{
  "num_hidden_layers": 15,
  "hidden_size": 576,
  "num_attention_heads": 9,
  "num_key_value_heads": 9,
  "head_dim": 64,
  "intermediate_size": 1152,
  "vocab_size": 31726,
  "hidden_act": "swiglu",
  "norm": "rmsnorm",
  "norm_place": "pre",
  "norm_eps": 1e-05,
  "positions": "rope",
  "rope_theta": 6390.0,
  "rope_fraction": 1.0,
  "qk_norm": false,
  "attn_scale": 0.125,
  "bias": "none",
  "tie_word_embeddings": false,
  "parallel_block": false,
  "init": "normal",
  "init_std_qkv": 0.0189,
  "init_std_o": 0.0,
  "init_std_up": 0.0189,
  "init_std_down": 0.0,
  "optimizer": "adamw",
  "learning_rate": 0.000778,
  "lr_mult_qkv": 0.5,
  "beta1": 0.95,
  "beta2": 0.98,
  "lr_head": 0.00469,
  "max_grad_norm": 0.5,
  "warmup_steps": 256,
  "schedule": "wsd",
  "decay_fraction": 1.0,
  "decay_shape": "pow",
  "final_lr_fraction": 0.1,
  "batch_tokens": [65536, 131072, 262144],
  "max_seq_len": 1024,
  "doc_mask": false,
  "train_tokens": 1164000000,
  "max_steps": 8265,
  "dataset": "wikipedia_en"
}
MLP neurons of a small language model. Each row is named by its layer, matrix (gate and up: input weights) and neuron, and shows model dimensions 272-367. Each number is 50 + 15 x the weight over its row's rms, rounded and kept within 0 to 99. A neuron's up and down rows have the sign that makes its largest values positive.
A block is one neuron, or neurons of one layer that tend to fire together. After each block is what it responds to, as a language model described it from the Wikipedia text at the highest values.

L3.gate260:54 59 39 46 50 26 20 40 45 42 31 65 51 58 44 18 28 42 47 52 53 85 66 09 43 34 41 61 49 54 52 46 71 47 22 34 31 17 66 67 49 36 60 65 42 75 26 44 63 62 55 37 48 70 29 71 56 36 55 68 47 67 52 65 36 51 33 65 60 63 24 84 61 64 75 42 53 49 44 50 39 60 36 62 44 46 36 52 42 27 56 29 51 40 81 83
L3.up260:37 48 45 60 49 64 33 36 45 59 44 66 52 20 53 33 55 42 57 53 42 57 19 62 50 64 71 70 51 72 90 52 28 18 46 47 32 26 40 53 51 68 42 39 62 46 47 35 40 70 38 80 78 38 85 66 30 36 26 30 32 58 21 80 46 63 65 63 38 65 52 50 34 50 62 72 50 32 26 64 30 63 49 43 58 40 44 59 48 23 62 64 57 45 52 44
L3.gate273:80 35 56 56 47 53 25 62 57 58 54 61 74 25 38 62 68 54 56 50 56 33 50 40 27 37 42 56 25 39 66 47 66 66 28 43 53 39 36 62 53 57 56 61 59 46 60 29 49 52 70 53 55 50 41 43 07 43 69 64 73 44 49 48 61 43 42 45 44 78 56 16 47 46 46 49 22 78 68 54 75 14 34 66 43 58 57 89 36 62 67 36 52 56 41 23
L3.up273:79 21 50 40 53 74 36 38 73 75 48 66 60 33 44 62 71 64 47 50 59 39 55 45 43 39 40 65 59 56 51 53 40 52 22 38 54 44 28 64 57 49 43 58 52 39 53 41 47 34 25 32 79 58 35 20 34 40 65 84 69 53 40 33 76 53 37 47 19 84 50 08 36 34 41 59 36 69 65 29 36 36 42 69 27 62 41 64 37 58 64 47 64 76 46 52
L3.gate471:33 65 49 31 63 55 44 43 36 70 47 53 50 40 53 16 55 34 78 56 61 31 35 42 17 64 60 33 41 46 33 23 59 65 48 58 12 51 62 71 45 46 54 63 23 58 35 61 33 38 36 78 81 21 56 63 44 00 67 46 64 57 51 69 53 36 35 61 51 70 63 40 25 59 74 68 50 46 38 38 69 28 38 50 63 44 36 38 33 34 38 54 44 62 76 44
L3.up471:20 40 79 50 52 44 66 72 54 61 74 59 46 55 50 58 55 73 55 48 54 56 32 34 67 76 50 43 48 24 47 69 27 32 67 51 29 32 54 22 58 57 56 31 48 47 61 50 59 28 62 57 36 32 45 40 32 61 54 67 76 49 48 56 53 61 68 52 41 35 41 42 39 37 23 59 51 34 49 38 52 46 41 65 30 31 55 48 58 53 75 53 64 63 41 55
L3.gate567:41 25 58 33 44 69 34 53 67 48 50 43 35 48 49 89 78 59 48 25 84 42 60 64 62 57 36 49 58 84 35 51 19 71 71 52 46 51 47 59 55 64 41 52 35 63 55 43 59 16 49 69 38 40 19 38 33 63 67 41 72 59 32 39 58 39 28 44 39 59 68 53 34 64 36 37 53 47 58 40 49 44 42 65 53 58 27 24 59 35 73 17 42 55 47 48
L3.up567:79 43 51 52 42 60 41 67 73 70 34 83 82 40 33 39 56 34 45 34 53 62 50 57 48 82 46 52 50 55 54 51 48 57 43 47 53 59 46 43 46 46 54 32 63 43 65 39 45 74 58 65 74 37 37 37 43 44 53 59 64 16 56 22 60 14 58 51 33 44 47 46 40 72 58 17 39 36 55 49 64 21 61 74 41 59 55 58 31 63 63 64 42 63 46 22
L3.gate712:42 58 47 44 77 47 23 50 36 65 52 51 61 57 36 49 52 53 45 48 75 58 63 57 34 40 61 55 36 42 62 68 54 40 32 53 40 43 49 12 38 27 47 42 50 50 49 56 54 64 63 46 24 82 68 52 30 58 66 72 51 18 40 64 59 39 41 50 61 43 42 26 49 45 54 38 42 51 52 48 81 14 26 50 42 57 59 58 82 46 89 39 62 51 66 33
L3.up712:80 29 47 38 48 53 17 30 32 44 26 41 43 59 37 30 55 56 47 66 69 63 53 47 41 50 36 84 30 33 46 45 56 45 23 46 27 48 61 41 33 27 39 70 59 65 29 33 42 62 64 62 67 50 76 60 48 72 41 54 71 55 41 35 59 45 31 65 31 48 25 44 62 48 47 52 54 43 83 41 44 28 42 99 42 54 47 76 67 47 64 45 75 45 72 50
L3.gate846:73 57 36 42 54 60 45 42 58 52 56 42 48 31 49 26 31 59 59 55 80 63 87 17 43 27 57 61 46 17 50 57 46 47 33 53 54 62 57 56 45 51 51 83 75 66 07 52 61 73 55 35 37 42 40 50 54 22 49 74 70 49 50 36 53 54 44 39 19 16 57 62 60 79 75 70 24 67 52 65 60 53 30 88 43 53 46 67 55 48 46 72 63 54 59 53
L3.up846:47 26 76 62 51 50 31 55 37 20 41 30 26 70 52 41 53 54 34 40 58 43 42 77 79 32 22 43 61 63 70 33 60 52 78 59 29 61 29 39 37 55 61 52 40 71 73 49 63 21 59 72 65 27 71 37 50 43 51 38 59 42 63 42 50 32 63 78 49 62 41 65 43 52 46 55 49 53 40 29 56 32 96 42 54 54 47 37 43 41 77 44 34 42 68 46
L3.gate914:54 62 55 62 74 55 58 58 55 52 17 31 39 31 25 52 38 53 30 42 49 68 60 58 58 35 41 70 51 68 08 28 58 58 57 37 50 38 74 57 38 72 35 46 52 62 17 39 49 38 44 32 48 61 51 40 62 58 57 43 50 39 44 59 46 49 44 36 47 27 27 63 66 52 59 41 46 83 16 47 42 53 43 68 64 58 34 73 47 41 57 38 55 45 77 65
L3.up914:54 52 44 39 68 40 16 54 39 58 44 29 57 36 36 64 47 44 57 53 20 66 49 70 76 50 41 39 69 83 32 62 50 68 66 53 59 37 71 53 29 81 48 44 40 43 41 63 51 76 59 37 45 30 38 60 66 48 70 38 69 40 47 37 22 58 51 49 49 18 31 31 61 55 44 37 65 71 33 41 47 66 40 75 52 50 18 40 27 31 66 39 33 35 62 77
L3.gate976:77 36 53 46 58 41 27 50 76 46 61 69 75 39 30 48 66 66 54 56 53 31 49 20 27 48 63 59 31 49 63 57 51 69 38 49 51 44 19 61 43 55 37 69 63 48 60 28 47 57 63 55 54 51 40 43 10 46 59 57 65 43 44 38 53 49 42 46 46 73 48 40 50 44 66 56 36 72 67 42 52 31 36 61 34 67 60 62 62 35 66 41 57 68 42 27
L3.up976:60 30 55 35 50 43 43 49 49 34 52 64 78 25 40 57 73 59 44 29 62 42 57 26 26 35 52 84 50 35 60 49 40 69 39 21 27 58 33 64 42 50 49 77 48 62 56 27 53 43 61 27 60 51 33 47 32 42 82 70 61 62 47 24 74 53 34 47 45 81 67 39 66 56 57 43 44 73 84 56 53 25 37 69 31 38 45 65 57 34 77 39 68 62 19 40
Description: Last word or word-piece of a sentence with its period, e.g. structure., refrigerant., level.; also score cells like 2–3 in tables.

L2.gate463:23 38 54 50 74 48 32 53 64 20 71 52 84 76 56 72 63 57 44 34 69 32 22 73 90 80 54 49 34 52 40 64 39 58 46 82 39 21 44 77 49 66 29 64 59 55 38 63 36 19 52 59 42 42 52 39 55 27 69 38 51 54 49 32 53 54 62 58 44 57 56 65 34 47 50 27 38 37 42 40 59 44 63 54 50 57 58 41 52 48 57 47 43 18 65 33
L2.up463:45 42 42 51 55 34 41 44 52 56 70 56 39 43 53 46 60 60 59 49 54 49 81 78 59 58 31 51 45 62 80 63 54 51 30 60 87 40 64 45 40 55 49 42 71 79 40 67 32 44 69 46 34 53 35 58 55 57 47 42 56 43 49 56 47 73 65 65 61 57 31 57 30 60 63 37 42 58 43 38 75 76 40 57 53 59 50 34 50 53 44 62 40 48 45 41
L2.gate1077:54 54 45 42 66 50 18 47 65 50 36 51 56 49 36 62 63 62 33 50 81 50 51 65 66 68 32 59 50 60 24 53 58 41 35 64 54 29 50 44 58 48 57 46 33 42 61 76 49 39 46 58 60 39 62 38 43 42 67 31 72 64 55 47 39 40 71 85 44 33 43 79 35 61 35 39 63 29 56 29 56 39 62 70 43 67 48 35 55 56 53 63 23 57 65 26
L2.up1077:47 50 58 42 60 52 35 14 69 40 48 53 51 43 34 66 52 67 51 33 49 41 44 49 42 89 47 59 51 87 36 50 64 52 29 43 76 39 56 60 44 47 48 57 31 58 58 67 63 56 45 36 38 30 46 57 47 36 59 40 52 79 34 40 42 32 51 78 55 45 25 73 45 66 56 49 79 46 35 28 63 44 67 73 46 53 32 48 59 93 54 58 37 53 69 39
Description: Opening stems of Greek- or Latin-derived learned words awaiting a suffix, such as phot(o), chem(ists), psych(ology), econom(ies), therap(y), meteor(ological).

L3.gate379:30 19 61 53 47 51 40 49 53 42 82 23 77 49 52 55 77 50 36 72 73 50 68 58 53 52 38 58 72 69 49 76 49 58 56 35 37 70 45 54 73 71 68 32 09 39 37 81 44 57 52 51 24 64 22 46 44 25 30 57 65 63 49 26 54 42 70 69 38 55 44 59 25 49 42 54 31 47 53 78 49 53 36 67 35 65 56 51 23 57 25 49 51 35 75 65
L3.up379:57 21 41 61 50 45 68 22 38 39 55 34 53 33 34 50 45 58 38 65 47 99 64 80 50 36 44 56 62 67 34 56 57 65 33 19 59 73 64 76 61 42 63 57 57 61 54 53 35 71 46 70 30 75 19 54 61 39 39 60 50 52 64 51 63 63 53 76 74 47 08 76 32 58 63 54 57 65 62 51 33 62 45 50 49 28 48 60 39 72 35 47 58 48 67 65
L3.gate406:59 28 47 49 52 41 55 51 63 58 49 68 53 79 50 68 58 38 36 38 63 37 49 72 68 84 71 33 57 55 54 43 25 48 30 77 50 17 46 50 67 47 36 50 53 44 78 55 28 46 47 50 56 23 24 39 56 26 58 26 48 50 48 40 58 59 61 73 50 44 65 34 53 32 54 31 55 18 63 44 77 42 41 46 42 70 75 45 56 55 47 67 41 37 52 40
L3.up406:49 59 53 62 64 28 45 28 83 46 40 73 21 66 52 62 53 69 67 21 50 43 30 66 51 66 93 63 49 33 56 08 51 54 37 68 69 34 39 26 40 43 65 40 54 45 47 08 46 40 72 51 64 64 53 63 51 32 63 38 41 52 40 17 43 69 44 63 58 95 25 35 68 69 60 72 30 20 43 39 73 37 55 39 57 72 82 48 44 63 53 43 57 43 46 58
L3.gate481:27 58 37 52 47 50 38 81 60 52 59 34 65 43 36 60 67 58 46 63 45 45 42 61 42 45 64 42 52 51 57 49 28 51 38 47 38 60 20 61 82 46 49 25 64 36 32 46 28 66 68 40 44 52 49 46 33 41 61 38 42 37 70 43 58 48 54 44 39 38 67 72 31 17 26 73 29 39 38 53 60 64 56 54 50 37 72 25 66 40 51 40 27 60 31 41
L3.up481:39 65 73 52 56 54 37 58 48 52 56 48 68 69 48 15 44 69 36 45 19 50 54 42 31 26 59 32 82 40 69 47 38 39 66 35 62 78 44 67 56 65 99 44 54 35 56 16 21 49 40 33 44 40 24 57 35 64 67 36 43 46 57 56 52 59 50 47 38 36 49 26 42 30 36 49 60 53 68 47 47 19 46 47 34 45 59 38 42 67 27 73 66 59 53 49
L3.gate509:22 32 37 49 53 16 58 47 19 51 45 58 58 60 58 52 67 61 58 57 66 34 58 51 50 60 26 64 46 71 73 61 43 50 08 81 48 55 44 44 37 35 51 36 49 72 42 63 49 36 60 71 02 48 66 49 46 55 64 50 57 57 35 29 57 59 60 71 48 53 47 71 49 45 51 25 35 58 65 53 54 56 36 46 24 42 73 36 61 52 88 43 19 35 60 28
L3.up509:27 40 82 51 78 46 26 24 37 34 48 71 50 38 35 68 70 54 74 30 49 56 58 67 53 79 59 50 52 63 69 99 55 45 62 43 63 56 40 44 53 44 74 57 35 48 57 63 55 27 59 60 46 35 42 55 20 48 58 46 50 76 56 69 43 61 68 75 61 79 47 68 58 53 19 44 50 60 59 48 81 23 71 37 37 57 39 28 29 45 66 77 12 50 49 31
L3.gate543:46 59 62 38 40 49 39 73 37 80 59 79 70 40 51 65 53 26 70 48 52 39 45 51 43 48 72 67 37 37 53 58 32 52 71 37 40 58 27 42 82 72 71 65 49 33 53 53 42 61 74 50 45 45 35 46 36 44 54 23 27 37 64 58 43 41 69 60 29 36 70 49 30 36 64 57 21 38 38 43 66 32 73 43 43 73 59 23 64 50 53 45 59 52 55 39
L3.up543:54 46 55 22 45 48 85 85 93 41 60 46 89 46 37 70 57 73 30 32 66 46 44 41 46 50 56 59 55 70 33 37 34 63 61 37 28 32 45 41 42 62 77 48 31 56 60 56 44 57 19 31 43 80 38 43 47 80 65 45 43 57 32 51 55 48 60 54 36 57 55 89 57 64 21 31 60 42 52 39 34 78 56 37 69 45 40 53 46 40 53 56 54 54 56 60
L3.gate724:67 65 61 62 45 54 13 50 66 34 55 83 37 71 79 39 81 56 39 54 46 41 51 54 26 49 57 38 22 50 30 72 61 59 48 53 66 66 43 53 50 60 72 50 77 38 55 53 53 35 22 78 24 51 33 52 57 45 50 34 64 59 42 57 48 42 46 71 55 62 41 51 42 43 41 45 57 13 58 28 43 70 76 48 43 61 39 41 49 39 65 60 53 72 45 38
L3.up724:65 60 51 65 63 49 38 34 71 31 60 69 23 75 74 41 60 57 45 57 34 49 70 58 14 42 44 38 31 45 24 73 64 50 52 41 74 55 66 56 24 58 80 40 64 60 38 42 69 40 31 64 27 76 42 64 80 63 58 56 31 59 47 49 49 44 26 58 64 60 35 67 65 48 37 53 66 36 56 31 35 81 63 35 48 40 22 51 56 51 59 60 58 76 46 48
L3.gate854:39 36 61 43 48 60 62 52 36 43 36 76 81 71 55 47 38 49 35 39 79 53 76 45 43 73 59 75 56 41 72 35 35 56 77 77 60 35 36 45 67 31 34 61 51 44 54 70 39 26 43 48 41 41 37 31 49 36 35 26 57 56 34 43 48 21 67 47 33 75 69 61 62 54 43 52 33 58 45 51 76 22 48 74 25 40 85 35 29 48 48 55 53 49 42 16
L3.up854:50 49 69 51 48 47 55 38 28 50 25 61 71 60 47 44 33 40 50 49 68 53 76 33 37 49 44 57 69 37 54 38 32 64 48 58 82 24 49 53 47 33 35 44 41 38 50 53 48 54 44 53 39 61 43 34 61 46 20 32 38 55 46 26 56 36 49 35 23 71 82 71 58 61 64 62 44 57 48 42 59 61 42 79 37 38 45 45 23 38 55 73 54 41 49 30
L3.gate1144:36 36 40 53 44 41 42 43 44 65 83 58 69 43 57 47 72 62 35 61 50 38 57 73 46 50 68 40 33 57 48 66 21 39 49 43 56 57 44 50 78 51 77 40 72 19 80 82 47 40 60 41 66 55 40 68 21 30 34 08 69 72 29 45 69 51 85 46 38 59 64 48 62 50 54 48 52 41 76 32 78 45 53 72 42 45 73 41 63 47 48 44 32 50 51 23
L3.up1144:47 56 69 33 65 30 79 62 54 60 85 31 47 58 55 50 53 35 65 48 46 71 38 29 38 30 51 99 20 47 30 58 49 33 34 54 62 44 49 54 54 48 53 53 82 26 56 53 54 34 69 50 64 42 44 71 29 51 63 54 43 30 68 53 83 47 73 49 54 56 72 72 41 58 75 40 51 59 14 27 60 88 42 45 51 41 60 56 62 50 45 64 44 41 47 57
Description: Football squad-table position codes such as FW, MF and DF after a pipe, and the first piece of split words (hyd, archae, dismant).

L5.gate71:62 48 59 47 38 25 50 70 64 68 69 62 58 63 50 60 56 18 45 43 54 31 59 56 53 58 14 46 61 68 43 79 60 63 55 52 25 38 30 73 76 62 30 22 46 47 63 68 42 69 44 62 54 37 52 30 37 55 54 67 41 45 59 53 54 48 56 27 40 22 54 37 45 40 75 24 30 57 57 51 67 48 41 39 50 55 84 38 70 55 59 45 56 54 34 51
L5.up71:33 40 42 46 30 51 18 63 64 53 65 55 59 58 64 35 57 49 48 49 69 60 42 37 58 39 39 52 50 10 42 53 20 37 59 62 42 17 43 51 63 35 46 12 38 57 56 60 59 37 56 62 37 80 67 49 38 59 74 32 48 56 58 56 55 71 72 27 38 65 31 62 51 56 56 36 20 58 82 43 34 53 69 54 45 27 60 39 25 71 85 48 33 47 75 52
L5.gate275:58 57 38 42 43 42 60 58 54 51 69 71 75 52 34 59 62 20 38 61 61 41 58 59 42 48 47 18 74 66 59 77 18 23 50 65 55 32 45 47 59 46 39 60 48 40 63 54 28 81 52 46 38 39 52 33 54 46 34 58 55 76 66 45 70 44 63 72 40 52 32 41 25 30 47 22 53 30 57 77 39 47 40 51 39 54 40 47 68 22 46 27 42 53 23 19
L5.up275:21 48 62 52 34 31 47 59 29 65 49 27 42 52 38 75 38 53 21 61 40 65 87 37 39 66 67 40 68 56 43 39 48 30 64 43 41 44 54 34 47 27 59 41 40 46 49 36 56 69 81 81 32 53 60 28 69 59 51 53 43 23 66 83 58 28 78 22 75 38 44 57 19 49 21 49 86 52 42 45 36 43 39 26 46 33 53 49 64 53 36 59 66 49 54 42
L5.gate564:61 49 43 63 40 50 45 74 34 42 61 33 64 54 52 39 57 57 61 45 59 72 67 71 50 88 74 31 51 39 41 67 57 21 55 58 27 49 45 66 69 38 48 18 43 14 45 69 32 65 58 43 43 51 44 52 35 45 50 47 43 54 51 32 40 45 30 40 70 45 46 48 66 45 25 32 48 39 53 50 80 39 46 49 31 43 70 43 58 52 66 49 58 58 46 61
L5.up564:41 62 53 34 55 46 42 30 69 66 48 48 35 21 35 64 56 44 66 41 72 58 49 44 77 70 50 47 56 35 54 57 58 27 84 61 38 46 50 25 71 38 69 57 50 46 47 43 54 21 55 66 53 45 53 51 50 61 68 63 22 54 55 39 41 66 58 14 73 29 69 14 59 36 50 54 51 80 29 93 66 52 64 34 67 46 57 43 81 24 42 43 42 46 24 43
L5.gate1012:64 45 51 55 55 34 43 56 43 66 66 48 50 53 36 25 57 36 75 51 77 69 33 66 65 80 69 32 58 31 42 33 47 34 45 68 43 51 21 34 65 57 39 45 27 42 61 50 62 66 60 51 39 55 48 12 30 28 37 16 61 48 51 49 32 16 74 47 28 54 68 53 50 38 77 65 49 26 61 52 72 46 63 67 54 79 57 37 58 20 55 43 45 65 43 64
L5.up1012:58 57 33 43 51 24 73 51 44 63 50 28 74 51 62 56 58 41 56 12 62 40 51 20 44 81 51 60 43 38 34 29 34 51 52 53 76 48 43 62 57 49 81 50 57 37 70 37 34 14 54 22 51 56 46 61 71 81 56 52 63 38 42 50 65 38 69 34 47 80 60 42 49 83 48 50 60 32 39 30 49 36 34 71 53 48 55 47 81 42 38 46 62 58 48 46
Description: Tokens opening structured Wikipedia fields: pipes starting table rows, position codes like GK/DF/MF, "(born" after an occupation descriptor, and section-heading words like History.

L5.gate196:51 39 59 35 34 46 48 51 58 67 49 52 72 52 29 40 84 43 50 35 75 37 62 39 41 43 27 69 44 51 53 45 45 52 44 53 49 86 40 56 48 44 50 74 51 56 44 38 46 43 47 61 61 51 34 33 39 43 65 65 76 30 52 49 54 35 36 55 57 37 47 47 31 53 51 31 28 68 71 51 41 38 34 69 12 30 24 70 45 39 83 35 63 53 28 36
L5.up196:69 24 57 60 63 48 31 69 71 56 66 58 73 67 51 55 65 59 60 59 37 24 33 60 51 70 52 47 65 46 68 64 53 39 37 59 23 58 00 52 39 67 41 73 62 38 66 25 40 53 68 41 69 39 54 43 27 61 49 43 81 28 56 41 43 32 40 76 20 58 68 36 47 60 52 51 38 66 46 78 55 19 50 75 18 54 53 56 47 48 50 57 45 67 71 20
L5.gate572:61 51 65 40 77 32 33 71 73 54 59 56 88 55 29 43 43 62 46 67 44 29 56 54 37 81 40 54 38 45 55 69 38 64 24 54 38 52 30 41 47 51 46 72 57 71 57 36 47 70 60 66 88 56 49 28 13 54 84 45 79 29 57 56 46 39 60 70 31 47 42 20 53 50 60 23 22 76 45 63 57 33 19 56 36 58 58 56 56 28 63 43 59 57 60 34
L5.up572:51 37 52 41 52 32 69 53 68 64 52 42 84 58 31 55 73 69 48 40 58 49 48 41 34 28 29 81 32 51 75 33 41 50 48 55 18 50 47 43 44 50 40 69 62 71 21 44 62 63 31 37 58 64 45 36 42 58 57 72 82 56 41 20 70 39 33 64 36 34 58 51 21 70 38 45 60 59 58 44 46 48 46 78 32 28 30 49 47 57 81 50 64 70 36 44
L5.gate736:72 37 68 53 68 44 20 67 66 64 82 38 87 57 47 49 57 55 53 46 51 10 47 48 41 73 43 53 51 51 59 56 47 54 30 51 33 50 05 51 47 53 49 71 41 47 44 28 57 66 75 30 66 45 53 17 01 47 77 59 87 31 51 37 44 36 64 80 21 72 42 32 51 42 54 43 48 58 56 62 64 32 38 65 36 50 62 61 51 21 46 53 53 47 62 07
L5.up736:50 34 42 30 36 36 34 59 59 61 41 45 69 38 31 30 80 60 37 35 66 48 64 52 42 40 16 82 53 48 63 51 64 46 41 39 62 63 30 54 41 50 45 68 64 62 31 31 51 67 48 34 61 54 47 46 47 43 71 73 80 42 25 16 58 47 33 60 40 57 52 30 48 62 35 42 32 66 77 43 46 31 28 84 28 37 26 60 45 35 75 36 57 66 49 24
L5.gate908:62 23 60 30 63 56 41 60 68 37 50 55 71 58 20 37 68 55 68 38 69 25 43 38 14 25 44 78 50 47 40 58 46 57 34 37 50 51 41 57 58 48 49 50 50 66 56 27 34 52 34 48 61 45 52 25 37 49 55 59 91 32 24 35 58 46 43 62 45 23 66 46 39 57 41 30 30 82 76 37 50 35 31 81 38 30 31 53 48 39 79 37 50 47 44 43
L5.up908:71 43 68 46 59 44 22 51 72 61 57 47 73 43 50 62 61 68 56 47 42 42 43 50 54 78 53 58 58 46 78 47 36 25 47 67 25 63 04 53 33 34 29 68 46 45 64 22 34 48 77 39 73 69 29 44 21 19 64 55 82 37 47 30 53 37 40 55 18 73 64 26 54 47 62 46 45 47 58 64 63 35 65 48 45 55 57 53 41 49 52 56 49 76 52 18
Description: The period ending a declarative sentence in encyclopedic prose, often fused with the last word piece, as in Mississippi., Group., 1987.

L2.gate129:61 49 77 44 25 36 19 72 53 65 64 63 65 38 58 52 38 40 32 55 68 30 45 39 47 63 30 39 58 31 70 76 43 48 42 47 62 47 55 35 45 68 63 49 52 42 45 42 39 50 81 49 39 50 45 43 17 68 63 65 70 46 46 65 32 48 46 60 29 58 65 42 52 33 58 44 31 60 54 52 32 49 62 59 36 54 43 49 50 60 67 49 41 66 32 44
L2.up129:13 21 50 42 23 54 53 50 46 57 36 79 58 46 48 61 51 45 51 33 59 73 54 53 43 56 19 86 75 37 55 50 61 63 22 37 69 74 61 63 35 64 66 50 51 61 49 31 23 38 36 60 58 51 22 43 52 65 61 56 69 67 29 69 58 45 34 68 46 58 54 31 37 46 09 44 27 45 71 57 54 56 55 61 31 30 03 45 36 57 68 51 55 58 15 70
L2.gate1071:55 32 34 34 39 55 43 68 64 73 45 78 68 46 49 83 46 54 38 64 54 32 35 47 49 63 63 54 48 57 67 54 44 49 72 62 16 57 59 19 59 62 39 42 45 63 46 48 50 48 49 68 63 33 66 49 49 69 84 64 46 55 38 34 54 54 52 38 59 41 38 08 44 12 48 63 58 75 79 56 64 18 51 48 53 32 55 44 56 28 73 35 68 25 53 39
L2.up1071:60 48 31 35 52 46 49 35 41 62 68 67 76 66 18 25 39 62 51 46 23 35 60 30 61 23 30 53 44 69 79 48 56 53 32 54 58 59 63 61 45 60 42 81 41 60 63 47 66 72 41 59 56 29 52 44 28 53 61 54 32 59 40 45 56 48 40 51 21 70 68 42 47 42 71 42 43 69 90 42 36 48 47 67 67 24 19 61 47 31 60 66 71 40 28 62
Description: Sentence-final tokens that fuse a word's last piece with the full stop, often the tail of a split word, as in Wisconsin., hemoglobin., Codex., him., season.